MLP neurons of a small language model. Each row is named by its layer, matrix (up: input weights) and neuron, and shows model dimensions 32-127. Each number is 500 + 50 x the weight over its row's rms, rounded and kept within 0 to 999. Numbers have three digits each.
After each neuron's rows, "fires in" lists the words (lower case) most often at its 100 highest values on Wikipedia text that the model never trained on.

L8.up992:500592553552506452478478526462544516552586468538547486490540455556509443531509535547480517466503556566486433433602449438499431548437477497493541429549464514494449490505454463514452526534569451449513454484489499498486501387386521409543505577505489478589487521553450491462441545495567572401
fires in: "1", "2", "3", "4", "0"

L7.up661:599577462586576518370455495525508527510447543461545558392481468510555506462552447539482589501541523541517513473546468491534450484485484541475466481522536449454476487500519498478471591492450486609543548495486544550515547435479518542490529497472454535530485517551465554559439466483456531569
fires in: "an"

L2.up835:437523465469452369447437446455614474567467535523513460429550569510429526472504388465411524474529432506517494599445433478571457497539470490521467520471542582479439497515551431608494500570423501531460464501528551503514462489536512454527472463561514485534489448507491556433532434525466536545
fires in: "he", "they", "she"

L7.up163:503516502456574458488455501524442575536424416522535591483556516593481444496515496529524462528532486523532572524526487453432494509507489491496546552475452516484573505393576494419429459595544340501461574516522549520472453496518467474543522510500421420490484489545474436430494417511500500421
fires in: "to", "for", "on", "of"

L5.up456:588514546560417551441532513472607528447575496501615519658437532556446476467384518461512509485541551513455456520546464528370486562553381495458484575416456563614436488537405469482504487515454441578460529466487400572557445572464425391573506563455453438527546485488487528520485381420552491525
fires in: "for", "of", "in", "after", "during", "if"

L8.up291:449493398482535478502463572542511582454556467424543514483441463506500490534539525538539561588449545481500468509493495530529438533535409482548498455480499553465518518446531523403484504553504435518451506548489409575529409402531400454496535563529431475554526460498605488498518437488428512462
fires in: "of", "to", "among"

L7.up646:581474430447550517580464522490380480529582505458433553493474452501592574459506465504493576537498435487456449560462473426533483597505593493421505529455581606410596559485504535552577414577493551526559427488571533525447491493480476604512487530555563550558499472559563494516471529596455520378
fires in: "of", "on", "to"

L2.up911:509447413489432441483490490555482513446549512505487434549460502570578548453498514506455395399491499487522613487595490483525418557498494502476635515547532554530531538461580537494583549574493509434543511476496611349449528480498411452502424504499562458464529503423402486479435431512499556439
fires in: "on"

L8.up723:474472601571511486482507536543578508508477497586563516475457541504505553501484518479523500444525487595462473549497498569452523439455563469531441492554522495580494557501517497569438477467471482489407501473565419538447525400541600590478458493507568440449489455626492380552456572520568563525
fires in: "is", "was", "became", "were"

L8.up178:481553469444546495477416577487465502562464501503562546480450539451589560452560484509588568552503557525471504436542521550489456469419498513530434516458523454492548527430481522477535437507495489422534441502602406537492504441544419493532525488552513377560498434587595468506519517451560516516
fires in: "the", "to", "and", "is", "of"

L5.up1007:576484497485488464511474547462516558513584560450426437536477540552494586516542503530547469552453514438530409450452412476521468480464373605507468488523460574497521472444502549461519529449501451441540554611557433615470478546417536386484491469594466369566476452555527546539616552470561586483
fires in: "in", "at", "uttarakhand"

L8.up287:558563480530482589361513552543416610467488482551631565504585544601463540555454421604384493425508496537517437553505451475413537516542435418560485527527421517496475513397501501556496495492448510481513445431489524570517516465484619553497492456489474437592424533474505493479475448551557467443
fires in: "an", "two", "three"

L5.up625:537480491578481527463514478553460578510492477402432512432447457493523466488460504557499461482427389557465525465453505424423509465524535514422459445495632541418386462493491471442514511453499473579487534476467464513494544487435468521478490439570503530510431456530557464483575493545551485568
fires in: "an", "anker"

L2.up902:487443491505540545480552502519579572546529470505458573427413542521443562528452542489471513473509552535604522563511553512506522528551465465477596424506519547487597399534569510517484458503523485397467428447456525483511499523454535423589529447578452453417422510560496483514432430482523519476
fires in: "for", "best", "foreign"

L8.up565:565495541517494595478507501496471518474468444520556488544502432561472559457576513534472542550439460456504542461444395490563445442524530433450577487408455435461550446532536525544469495478481510518461460514523496497538381586513559542510547398472499492444570557505569400525528494507559588502
fires in: "known", "such", "served", "just", "serving", "well"

L2.up408:516509419506607529504509460453527434490420500622497537483412443435510527445548508424523512538562562544488505520482511509476502523524389527577461493456471505489520517451477495527502575470572498490474481428560475607519418446649432589522475413482522499602454566430535629435549556557517499503
fires in: "as", "by"

L7.up340:547619440511493429477530476493490470457466526612437514506512537547528481520481416522530460499467433482505549409427504523479509496500533555482445394520517499590491534581479505566487588503490488499536438486447479619533416511574458520581398453561503472494470468531585536517449426513571473446
fires in: "which", "that", "it", "who", "series"

L2.up469:502635492358464573497533505456518483452441532622456482569513424432408518395529532485570496521534504549478526489547527527558432507486530510546550558405472424543417491480532474453559472496585534451568464612512533475562504464511485534529383459517612502522494615522446535444491535396599480463
fires in: "two", "three", "early", "gold", "more", "silver"

L8.up375:546503374457490587459574421433533462527434412515498508489422468528523497526547489520410503535535537518501518428576511556614448471464504495595486468492440514471503489427498495489508498487475505459509437539553513520539562469510372437496438394676500454507496465461579428560425475474617547502
fires in: "a"

L2.up809:482468522487329552566465489574469504495480513408523615484477420492407454520442515533496489577580464536433421524530495517597531545537489543531441541517550457479578402472576501521525418505513425545497423492539446537534536457477464522540448526493547471431503522469454477527530479527455551565
fires in: "to", "and"

L5.up923:453581449539432506572504544530505545534534460511544480516411486518490491534485490545516516518484617490558472422455485512390467519558364517506457575467460501534463602468491497555433492500565518426580540589509476600479434594501454404505491447487500548431481426446582470536464429529571638517
fires in: "in", "on", "as", "by"

L8.up382:558568551532526480497505466540574569500461454511405490424527647525496487540490603503549522589559479399478535477548487473502572522519543495416428524466501552498564539438571520561532497483536548502383502449465415484593585494509508471644470561463497504446531410492487511533544551459570535468
fires in: "to", "not", "would", "t"

L5.up988:571522452493543562535449528548450526473526532475434582419448452557564506532622493534602543495509546463541519423538527510541513510457393487502421501481529595557486474437426515526494324489547588475599533542544551429528415504595451463496519591503512406498442455452471464459580426536449553520
fires in: "of", "the", "in", "as", "on", "a"

L5.up935:439462531489526429548491426537544481497501643558420552473481539476369429504427527529529525400507493488530425470481520500433508515489519524530445454514512461555529453510495508583529493531404534495462525422536561573470547567481516491473484531535474496478521498512441453494527497508463489496
fires in: "of", "unifreeze"

L2.up219:469464436515428535476476630475483512579535508460532555498545503490446535504500405522463471483458536444437439430566470515484515524538574489486477537495463557460492550473515471467485476395472509604567509652472482598471474415577512523532480420531531581435466461492407524521476435480596531629
fires in: "an", "anesthetic", "anion"

L7.up352:517438587500424554520505435491576522522462459473473540505459537582602471492579484471528413555513518507408558423537479481411433505563430432487520504503471609533458611525522474486457454537459510505472440440496464586529455513535467458564554409479448446478428477420502504551473419505509470557
fires in: "on", "after", "for", "e", "de", "of"

L7.up986:611480454466487474434478477459390476462525482490484489397451481493483460507476488495473513487400488507409534503508543520468494571462480477592508500444489570542463417561428474538523537473475447525565558508521471603502546615515552458537490440525470434485499398485524633499504533513482549485
fires in: "a", "san", "la", "average"

L2.up281:499531405509479522467453515575439444403503455462503497555502454520495503563532499501564453497535372443572428503593484526429491550485505500495494467438509577502453517423416459401586422562463436507540560348467497521605550511472534427511567442544517438480538506533446467521520513504511529505
fires in: "the"

L2.up737:538506461488436413483488476521487565490492409454536479411469415502575584476489448572541544553533504485405483506553466609514508592473581529450487558492436483547432523527524443468549617496543582590376458559533418535524399561533530472461516466511498429531513460440571505587522507513500481468
fires in: "this", "a", "would", "any", "no", "either"

L5.up538:509499479529451466404487426468504497517526557566548457501476462484572567424439472601463458533531426608443550528505489438486573490543583510494462511484502443562507515498504453480597551482542498483553539449460624463414481538441509475536421504537537464502540451477481539518590488513503573485
fires in: "it", "which", "the", "temple", "its"

L7.up623:416550524557585523458506507583492505496477500467641569586445452486487521630466542551499509459413511516452477548552504523529557437480475425451526473550461452496553515424537482458554545533560481499443486494514480461601523422512507469531433491524480500433511526562566415462446522526510455565
fires in: "was", "did", "would", "were", "had"

L2.up378:407511560463435510440502430517399474496519606538484463547476636495538434457478527560521501466491396495428440524511506412537479544495564515546509498495448539433466493416546538567437510459562529436479462494521567462448504572501452444558535548491585451491436435562535590529520486532520467446
fires in: "season", "year", "championships", "years", "championship"

L7.up532:550530467506510403542453551548470528515455629425496493397458482581520461502492537490497475535465493532576508477436551456515477410447467513441457463534472552571459457573550474422537484516451444511546498477480474468464495443532548517474560501561482580498593562519428496474502445468494482616
fires in: "s"

L8.up958:501548543506524483430519423500559508388569480443508428498517508547483471516507517604525423509476497452477549551426495534522563433522482529436499485462478456555549534455465513517483562455476554546524527473449525539549442348603507361489456546425536470516473547534508499471463521517525599499
fires in: "would", "to", "could", "may", "cannot"

L7.up556:499572484531470574438540452563437572550477502511535484512510413464564528528489411511516525390487475662524463465508542464422497458472495501617446482515433515478510495512582549443465614447456461490536515567492497533521560550507401540493461457459565547478549483551341500415499522538532566533
fires in: "an"

L7.up307:543506398480485527447444433512423579465545438603495560460501505528481537512497414472452554495485489530479509515453457531628463450495481464523454562514502549481522619584542470435536517525529504382535426480597499582522489558545466548449555517540516440415543487593463590488507488433537544430
fires in: "that", "which", "what", "as", "but", "where"

L7.up667:539495457530472497524536377508523406472480516447584458455547453468487477447551457538566546475482548443504412558452520513504501428521409470587508535520515574441557542572483439528502498476631525551458463569386547529511497516507567477506521452548514531439341476551362508434521443531460543509
fires in: "0", "singles"

L8.up323:513568576447533485540515523563500491520556546483595479505570388523380504497530458512493514507478620510478503556538509557473498494493495540560474464469405468496520597477492480424584407425586521477458408525496477486529394400541597553448519470502601544569529532407538483474471607526482507488
fires in: "an", "as", "taught"

L7.up15:569597484441465455523466487373510479498571547454549535476454465557537483565476585509510510489418433485437543477516485511511466501441502453478525524407551522523402574520472484523542547451516503518530570519451486536451527542553544477517430456492457495564502521467518504547518444530535533452
fires in: "in", "information"

L8.up877:569485498435497500469466451490435485451483531536542454521554415461431562525518460509447488502506492518481487462553478639452545548514515522499524457501503510428546580467500498435477455551427530509519584486468434596578431518502524440583478376498452541434415422524536571439513485514549566481
fires in: "at", "from", "a", "by", "exact"

L8.up1007:454585546511563560484404500569566538491405532483504531477448533563528574518464435468419529549493472537510556469539411425470532451448451392476439490501572439539545587496431497555440553496525459489599408524525512454491540445616449423601420514426497586518537476533442488485520520484511452489
fires in: "who", "would", "can", "it", "to", "will"

L5.up646:524478383510480546469461598570553522474532412527510483581578543509489589517476433516461467510474484443362479515402558524511574602482493488487425411450521536541454542557543553532487458507501521563492539518520500492479502504592519511486472572437542470486462468574432462575523490499553516561
fires in: "was", "born", "she", "originally", "sheet", "is"

L2.up796:475501500559507562410440501525530612504552500488459545506471542506592535531452450451507415488506458535474556464478532509466484530486515507442485507518507440557482512491532481471546578458520551526478429445535506448423504430464540377432492502495503459547427518556503486503488377523477402535
fires in: "has", "had", "have"

L2.up290:592450464535570539541365417450539420523529468452516450524546521477511573476590473458468533426528435555522414517514494510588434545584487490526433500514403509446502441473542551504505460512435450480470536371427531493571502427459386513525487542544540414538478483466516530537392509468631495514
fires in: "is", "was", "a", "village"

L2.up919:438457536525406449453524497463545517412476529528547525534416436408517501536445498503455465487499534473532510494574479605500555405522483508558469477416546510517436465504554459577582552534523503522511468499618507442511490423520549535483498446516444481631553503510576573566510423532513523493
fires in: "it", "he", "that", "was", "this", "she"

L7.up209:570419539507509462457504516406433557477469467513475588548512446555523497520499457502584504556451466443484469485525393498331512462423451490501478548456467571529466578525417508488430476561457456553501446416564520544535561580473493433516479488545374539522539490546379520529474323510463444459
fires in: "on", "of", "from", "for", "in"

L5.up97:511476436484469462501397486553515495452487519508484571454514473453519485502470530560512469564483525403552501549465451502575482452481491556507473555407552474593399518554578517547577537551411440598509444469433546467482487439499546535480422467510422557556531441488448564469490414457573527508
fires in: "he", "she", "hare", "wheelchair", "who"

L2.up838:451531448462528539513556496534535476557577536392592454481435392468393520524503509463541495507429547512436518599487407532532520465454428482537598515429405430573463424552458490506445529565570485503403509466501498495470434562469562413495518540571562437518525606551579514476518386513526518543
fires in: "did", "will", "would", "could", "do", "may"

L7.up394:513534459428493413536520432576621496476412449488549549494529515435498467567530414471514534440442469534514498488462496456548516447561527504507462424467517587527450545480584508481531473510518515458521524464447436536490489442474484461545492629543638418553546464454493423447474409513497444482
fires in: "was", "were", "a", "killed", "is"

L2.up829:371560517480391504497478516464604484493550471510522499430445530514579511459490485601537430537476471555481443477562566509487480498542493499500470526547465525595516401543489563541508412446469428444470419475528456510509448479508496517453510531531505438617507496520446567510419547476605535538
fires in: "and", "from", "by", "at"

L7.up203:481407539449508567453477442496450505579536520509486495444509396480532459468512457565514535480447532464505567547468462431536494504502487535572437418440490353500453556554508482541475433466469486418593535497480427552473501557491467424531499518465477415503528520473477544478508416494542564456
fires in: "the", "final", "first", "in", "historical"

L2.up486:502529387554448521502498484426505424517490434496471551370490520512528500558373561474573458533490536481525526474497473390524546456427554445562441465470494610593455548508502485523516542562536417495536438508477506569528502415469470394455524461441562551515556539533430587449493552609552535431
fires in: "for", "to", "the"

L7.up407:568473578550479557521422460464479524541478560477540502463481447502470488523544495563507518532530538510499517376461434448514534557581479492549461519504532497477549541454604518445530542463462537615477470487555511435427488446502566514551438428517497465457400511516480524577517431495547445509
fires in: "an"

L7.up663:531550422560422516526553471468404560476462504504563527519613414528528557454547470513518482485509507575537453422507456461507494490443524462465372414445448502505486494398370541449545442556545444543493447523515470462537482509444569451596474562497503402526542527430489509574493496494558533526
fires in: "the", "these", "those", "this", "no"

L7.up746:394522473489471533468473577536601508478513504480544560545507521563595585473573448446418501485517456497445546482449490576502450448448477419500465531439496458572451454506493502471554521529403577502468455470507460480477483520494522448514409488430573502501505498464511380594520404459530463522
fires in: "was", "is", "being"

L2.up956:414564446463481473489522504482504469512514536579533567547364448438469420504430521462460601513608561513450457506589549453459484514425489467664454510465420458557493511435516577493577493474457431470495329518421382384493594506403497415457488540467505542538482559496530526446427472448505450485
fires in: "a", "the", "locations"

L8.up671:430578574511539396494429442515475560473463501514570532501458529391493456490374390582425529513482549500489481507404399533453470391397534486512433480545424499577437552446536534523506546543557554454464483493435466584596482496457569386511477535551554455535539474533394443492478521472466535487
fires in: "from", "to", "before", "still", "of", "after"

L2.up256:549498456556459482489550484575466508573467565466518549553548545496538508564399540477532562518510407482525440425485588584518465569460527508471397605525518581493432550447477503543549516406501561457532523622554492576580558391496453538492569488403499439572514490528493575429507592468509469449
fires in: "that", "what"

L8.up524:479467457509369527500513460475512480523509546539511540553498510477450464443593517466585506430499463518528399551541487482505438466492535569539481515355471443394489477409516483459545531456453458566508593513510449544436477610451515472533542439489417401496465490418395465508506522460456519489
fires in: "an", "votes", "one"

L2.up220:486442510517533517508491452444519474591549552467474395563506442512495449421467471643468540468496550466403499453420465487490521487428625467540551512558519470430477526539533453512432487564454532543451541515556480522462533512498552489448490504577484455564479474483390423430616489447476486522
fires in: "yards", "way", "team", "place", "touchdowns", "season"

L2.up534:538525555419482571499472571598471452476417475518471430538489447485559500461430461524583341492412412582476510508471454461510588421503493546523399574466487497512528536475449537469581464481489516495529529535513408478510487426555536360492444536393426531498526446524569492488572435556487554429
fires in: "early", "part", "silver", "first", "modern"

L2.up23:493498576501574576366532604463504481380475457546478520535525493482423478553471448537422501480460457483503514482522519561512565524432514559532438562455524518421552600457492532518489598523487540448458483557481476524486499474484516466578520520552480462493521497501451547379501414431495540578
fires in: "not", "be", "more", "less", "even"

L5.up42:548476620491500496604569556502473485438511487537473472563475466429468507472569520524596446568553453498424566481467475600439547508521555514513446451432396513471452624524480496506520502519618467454538531529521559477518450490568492445462541515527472490540511472501460602493543493515474531460
fires in: "as", "tells", "asks"

L7.up614:541576497513368509524486528514506570501530429536494463520365524462535553611469573436522410481578464507541529482520545533532496509528627558428421485545485473590445576579491542477488522369541529503505433466514505413544451501564526468556418482571451481565573464567512468547508482448522482599
fires in: "had", "has"

L5.up755:594536506495526524542530530530499547534478522395502425532540473476550460548448510526490482572459507512476469537484580505454457464526541579452494581535543533477399557425449396468526464500431542539527403481427514452550482517437530521584501522535435410471516394539560497480500598419497558438
fires in: "this", "latter", "each"

L5.up1013:506486526458474603500484485515434522416436485474421532494456507514559555497496352515464510428484506578533496500529453421438494434461507587437521470523489465531577536417489549504610411488476442439529556462496521386512479521494496444541459508545464532491595408478517488550555526482499515492
fires in: "s", "the", "from", "his", "of", "before"

L5.up43:505490600500430595463438502502469460436533451538481550441496477549432440498488506500562477480576472471410546533518547528540507582495459539485557472488491515506591496529506474560494521584516479554495473440401539482520546526524556439569479489415455554511402531486403490587473453564471581581
fires in: "to"

L2.up951:494595494516479532444529357510458533501509479534491514559525567503538557467393494464439461456549492515532502499531484623500527422557581497547499518524590489567526427542466472545507484468477524456468586509615477511587527510549536543415493505580426462576499481524536616510495476386501409481
fires in: "that", "who", "utc", "said", "after"

L8.up310:554494493449529531484475521487562471489419509454539448462544448471514456488565429626438497467508471414534510486491506632582475490484544515553413403469417501520565476510522421513651464535537438469509484488472520460568499487521493536439467469542471483516467520491611474532405531405448627526
fires in: "a"

L7.up268:560583480537427429540584457517456555462483551552517544452479368458477517485447436532481570511526504477489614521499403473552503464543552551443438509539443470531487512426541531461557449486488498542491563453497486523559528495514443477421481513501560473564512466438468481515488503523587578498
fires in: "of", "no", "any", "large"

L2.up940:508515416479463453513490383449510501490466464469470561609567450443461546529492503566462419565485535480487484491543441478464479508412535598516500480499518502533405546422467356465542437568522451526563506499514396446463437406465500432482437518468565574567505441527399544522448562530492587512
fires in: "of", "from", "at", "zone"

L7.up389:446522511485444564435495496505510569512496502616521498496468496474558548480597488547532574467478360510508486541473470553462536601522503440459474552532574415510527544519491573461548473532487518431479431413558540566603531502446490481483486506487537505405521558494413474524452430542559454541
fires in: "and", "of", "with", "well"

L8.up240:538591481472445445454499455537471453465513527413534593540457431520457483543585479558580430503553523488569431514411391566514477455530500417522423461577461562497496618462497453538516559438535510567527569552532435504555481478489472423547466490438567466540467424513538467498504478552461543441
fires in: "at", "the"

L2.up713:453561437515496525464471567480510516536478486449341616506544623481511555546446422501494447417538435517414511416527559546485487554477448533451570512466441563571472531608621539484491594521585547521569478606531456440410578474491523505568419528567524443484467399526475539503517449457429503540
fires in: "early", "since", "later", "born", "speaker", "result"

L5.up647:601485512531550445421562526547480491605531477514574536541453472551433443513634509483506464461417507426474452485545430512381450510532406481465536467509560564444560496541527559516585500447503519464544499434518522481485484445437460423569443501517533500521497488520524501454382495576583484584
fires in: "at", "on", "in", "oak", "of", "high"

L5.up736:511510537462498533545451496462507514520520573447524545296479522487552589517504453584525407523572496451412659554470472514555523456448469536566659523540453534556478515542582473541560494522496501495466497468459550472512538468633615539507503523499423571434494448521498401507487488396605518537
fires in: "was", "is", "became", "made", "to", "would"

L5.up891:492555593518446531458447504358570514443544489491492463492555497520525498548559515501474604470484483425574455536466481499458513488408447583542512488586649503424553321424614458514414429572581557418480486497494504473487481495479576426448548512517327470443568437579483461524497484575519571487
fires in: "of", "in", "for"

L5.up628:606568558500458523396474459536489542527497437525477484505551452428458499493584409572596429478487458483464486448629634462564390491446513616450461516479488447387476497461446490477501482407500552490605577417592546552417520531494508447507560402562426495505509535419561528523463438486498423418
fires in: "a", "this", "the"

L2.up225:549493538515506527501494424563552513534485474615487470495348504466448567578495510501473519519504483524540513490470605575516443518507504538534481525456468555500521474484509428529493502500511443489519447490549412442530431471425558535513477396476449417570448465512539579499402535489464484459
fires in: "is", "people", "that", "men", "unifreeze", "forest"

L7.up253:578599511388536489462473530418512563446536398503494597453435407517459453512486553492438494493489550551418540555573433410477493519616538516505519560562521526530503578506554489490481499519473471508574554437468411514443519528536496482442539483438460430493535541472476534589493503504596511499
fires in: "by", "of", "to", "in", "for"

L7.up118:535488475444564419427491432441533421507376390463506477617455420479537437521460516560510534476527530472457532439511497572513515598456482413521487438496578476420527518436455573476484456450543474502482505556469515455488477554522477425500594444504425511517539493496552519488560477442527556474
fires in: "a"

L2.up858:432436406481531560387508551469499473507598454457552536551481448501516544576517480489468546474561569541456476511497471504505383403476523450590533499466485524427432527411518612491400558436484537449531518498402546494374565598613425510464516473566580445582534480499510621441498435508514440540
fires in: "a"

L2.up965:503551507444511539474463503555399417623539461464532416449400541568509527512499522459566537508577422567519402575449543530563486506439483395545460516470444547521449412442572453497417552535527542477485444554474489500569550538555480547487484477494510491483465466565436496529522455387591472461
fires in: "to", "which", "that", "did", "this", "also"

L5.up936:547492499446445486494482494470406393394502567556556530432448505586531512464552501490439399506422573462552503490553425527463526469501500479480445495519357594500504607487574424548588461457467538463456442506590396595483495504549571491412482464437427510470517497496578515553605476436463480580
fires in: "his", "the", "addition", "leptalpheus", "costa"

L7.up55:415533414453640411437454514499608438538534485402511535400441503456506466478521469510475530557500465465512489549467499553466483514475438472535418496504497516533602515399463485470461463572475491488486476458378425551627493414447561486526468542530534475451541551533540570547527439439390615466
fires in: "to"

L8.up759:499529388447420450462530575451482507561510548612496444411518493438562507526478491490513530479529555511486497454454470524557514388548581497485441450449543495558517503544441561504583581500433485479463607478530466463520524505394530508533438537513569474506515489506446470468499537448572520418
fires in: "the", "s"

L7.up763:463488509494433433502575583510367573477479647424506480525523566493494493462484559551448480518514518554510435510516458475572497581538483485426524513465452551564467466532539458463449416574550514489539493462568495511588486496559501479517434579528513456616458446520585562485569482490495535459
fires in: "later", "however", "there", "year", "this", "november"

L2.up959:585428485511395656470493474525555532578467456485502496541462479451510499459484483584614521505471566482535457499519518543529443568549523486565477546441533490480472519413463419577526459510532417448481413452520392520581495472511501451472541473467553544454584511606556389519432574421510434540
fires in: "well", "just", "much", "high"

L8.up768:446530578595486473477517534425486516499526441551473476565457340494473521453561508509449601554494406446411428470536474555515531500593488547535496496457413454537501492501502407452521517415506482590511498458543494542599499471453581568514457469487517559469557504451483508508400498438549531549
fires in: "with", "of", "40", "randle"

L5.up562:498542502510496431620450530494464577527467489471478547506559594417499460565578455520614411490438535406481456481555474482548440562459478499564527497572520599592500481504506353466476604523530538456499446512515487427485518393517489448421450356438501512524484514512547532550462510502475513469
fires in: "the", "draft", "battery", "final"

L2.up193:509582581600456493468496510505545526513483447562510608454544378507448499509478494476472591525411448562457446442544501518475584489528458486462464478455517506413532551501484480468413512468490497543508460548503493494436467499521568467541508533504531508582491454483433525424512507453496501522
fires in: "more", "most", "high", "less", "few"

L2.up855:540505604538427493522540505518507404467499479514491559471478474507434456485479520487504465482532536540503461446542414487496467417502453435491522428596626530416620561428460472504571586449497472505496438523578363441449528542528481392428506473450508461537474537344493523502516531525562546534
fires in: "in", "january", "june", "maya", "may", "by"

L2.up254:512492591537443473436462422502479569486525534548475602552437445471662543534520482501481473456520527567424552504522470556579571573509384540605532416431510464625460514526472493471533471489523440410538463451528461533543548528490565465505334407474454501408482504583426502571538419617514575478
fires in: "in", "played", "era", "leg", "bra", "against"

L2.up704:375464584479420501414435502521436554489520491408535441471539550451448471487510481548498512436485566576524455473536481524469498531445510435441438498515535673440494551449491533575417472504442481589490463481530619599463475572560497429496531526558541473516535513500503478487536460541581530571
fires in: "year", "years", "period", "time", "war", "state"

L7.up638:543541555496453491481457512528501424607461496528415583467540510585515486581574470443454515516413489505526527518578400483476475477453472471521545508500488472588518497477553536420462504523488534472540578486544477568577444535458450476480478528466499486497476456479488531529393456526513568490
fires in: "on", "by", "or"

L2.up833:476462400476518529468501612520429483538500461599519399468502526459427508482534480546630538505467386559469491461479527424458481481568486534490425537548487496502539521508476547486479533538503568426478453456491554523534510433451527441580512461441548475574478418394462429524403463393454616474
fires in: "all", "other", "more", "there", "of", "bronze"

L8.up1012:585532556481473434469542485482467432552494610514591485486582514418461532530581446437490505459467512512627470448465475496520465552546518479423459370507501535532503559504510483395495501542520438544538531509544491495459505520441483490462506437520519536540543514492411444430501521522525442514
fires in: "an"